config = dict(
    vocab_size=8192,
    norm_place='pre',
    positions='learned',
    qk_norm=False,
    warmup_steps=311,
    decay_fraction=1.0,
    train_tokens=493300000,
)
MLP neurons of a small language model. Each row is named by its layer, matrix (down: output weights) and neuron, and shows model dimensions 144-239. Each number is 128 + 24 x the weight over its row's rms, rounded and kept within 0 to 255. Numbers have three digits each.
After each neuron's rows, "fires before" lists the tokens most often just after its 100 highest values on Wikipedia text that the model never trained on.

L3.down771:105114121145121137136148112115153099111135153122101101123063166116137173148118117150154139130118105162116139173126123105123101134075099182135116134158109131148143170118125076151139180146127153129126172173133137115162162113130151132109180105115096127115131140123116126158076088155095132134
fires before: ":", "ander", " the", " /", " had"

L11.down775:111091135119159162159114144089143108115105121161136115127127173122098103139130138177138155160112115084145135142109131113147120095097154135175131162108133151106121163141113067164140146152092123148099128169137144140082144135097163111101154126113083147152123128127120141133082127118140154143
fires before: ":", ",", "\n", "  "

L3.down609:171106102154156135103116108125126114105148131146114119109117116102118075140138100128115134128134147160129100158133118118110135151107135153104177137131073185105137096102096154103171095138157130077106127109148079087092103133125112126119163095182100110116181147100107114091126131154115169114
fires before: "-", "\n", " to", "  ", " October"

L11.down593:107081108118129118145121164133135127103159130137117197056116122158132154158147165146149097120145173135106111122106159139115149114148132120115120161123148139127134137079109133117078083124087130122103166067143092125113128081191087128139128148130115113089160127140140126110106159151137134117
fires before: "=", "\n", "\n\n"

L12.down35:141138117131106173091092155102165150147131106133131162132136115131148146139120176135133114154133149176167118127137141124152164106127122103163172127112153115140133120121141175128121090126147190107109132103171130099132126131142124121103120114107092089114120101137142149135149098123128071104
fires before: " |", "."

L15.down579:144105122147091150126152153108124195136068119178114200092170116120093165078155146092165098123138078117154117126119133133144137179108121155130111147149148147152093150149129107111121129101153133103105118057150160133096135111127111086132141145138132134117151094116183132140118073116105143151
fires before: " |", "O", "|", ";", " well", " a"

L6.down966:097084142130099141143131148130126097122136130132122154140084142149160141152129128131107106139120128116167137146079108123131129079135091113125103152121148148101199122101152112157112141140074089125127183147092094125123134057113106081147107160119091123140149167152115144113163129164103173130
fires before: "|", "-"

L19.down358:116150146140153115113157131118080145106129138112159095152121130109119163122126076078104133140105109142102093112124135153128118113133101108138143115138080132111108161128132121122166114152156172157129128168106155138125133135155134200153116126141116140176059135112092158127124121090102154154
fires before: ":", " by", "=", " =", " in", " and"

L12.down30:134121146095144160128127127120127102161123106138081087137135157123106131123172137111162097143110123118129105165145149120117135113148148144155119164128146116125127132140123135162154114117115170131120150153140163105124152108124134131137108118159129104114140165112131120109133164147127195091
fires before: ":", " (", " |", "s", " Albums", "+"

L6.down753:155097112133138124149102126139123140129061121098118148115154133128129121074163102119159112163159140083086034147136133088117153134108154160125145111128116158158131124128104152129162134121130185109103109132127140122164157106116102156159156129098152130138120146137114158115159185123099110088
fires before: " to", "er", "gh", "nd", "ck", "p"

L5.down656:102118128118139167164105135134177175132084083161132128138137116116141168131112144110141117134151084157147143111132139170131117104160124144128148130115115117133134165107142116122105093093152128156170101113134089127134108125113092155146104095164127144102141112096122142153172171107117123151
fires before: " as", " election", ":", " of", " the", "al"

L19.down763:142115133135126142135150131112126113134180121107140156116151112115131091113119125135113120152125122075152139152102151201159104159122130178134109097130147134138127127165113143164126114090126112167117109119148154139130150110124145130089156114119117113149071163142089117133157118129123135105
fires before: "-", "|"

L11.down870:107132134130097121112122101126116117120141115137132131123131106134139096134120122118160142125137120126126102138100136096139106156125131122089095069163148141147131085171148114128109125110124137154169060124138066160124146102126158104111158135103127174145031134120152127094117143117146161090
fires before: "|", "=", "-"

L12.down204:139109158142126156084098078114087152112100123135134100153106113108063133146119117139151118136124132150140158112142114099099155121120098123069160093120148172143127131125101101091128122134122152131192130079149123141139114115138137124072111125117151098096140130138133129125154164188158108077
fires before: "=", "\n\n"

L11.down227:159178159130135084131134150152114134124173103146155148108123107113132154172171125139115136111130122119118128114142086138123073157134109135132094135127143126099100071101126131120153164120123144154138146124154117122108111082157110137140149098105124111125132142149169137113169116123136098175
fires before: "-", "va", "ou"

L3.down607:094098156180171142158139160074128126112105129101115110131148112135110129115126108115108062128150124106111160095087132146126178099133141134139127163149118121140129140131121130130132126112108158120161128135116098144103121149116127145176137095122166139102110130131155101109115122102152118136
fires before: " to", "ion", "uted", "ly", "ity", "agan"

L3.down354:139135102141118187095166092116139189139122135123057124101141150102113172078155103145120118136090102098104103171131168107115127122169149176154091133121097122109165128123123160130171124144174165110116101154118116094155109107105122144139109118104106129130151159100127137129160133110078134139
fires before: " as", " by", " the", "un", " for"

L2.down790:113148116082165126104124128120124116103165149144144171108111113083137146148150159133111179146097151138108097140109143138076169110127121154148129104151131148074146129105116186139150101132071099122135128153133120133096110133163127119107091062124114153112095122125163151151111121143149130151
fires before: "-", "\n", ":", ".", " |"

L5.down500:134118129115140076117148164146121105137163151147138129117172097140172130121159141122144126120106103144130112125148118141118094129116128127109152117154104119130151146136152183136145123120149085175128122133114147095106104125117074125093153145142090137108104155162147158130109136142100121135
fires before: "e", "it", "nt", "er", "ian", "imi"

L3.down1007:106162107166115154118111156166132136165083125082155100129142106138094116086090129099126127119098105132126113109162141158139117121158116120132100113150147153139074138176096139153138146114130149166142115102148102150118108090153134117107136109144144113123088147133168155105153111080082172141
fires before: " the", ":", "s", " his", " a"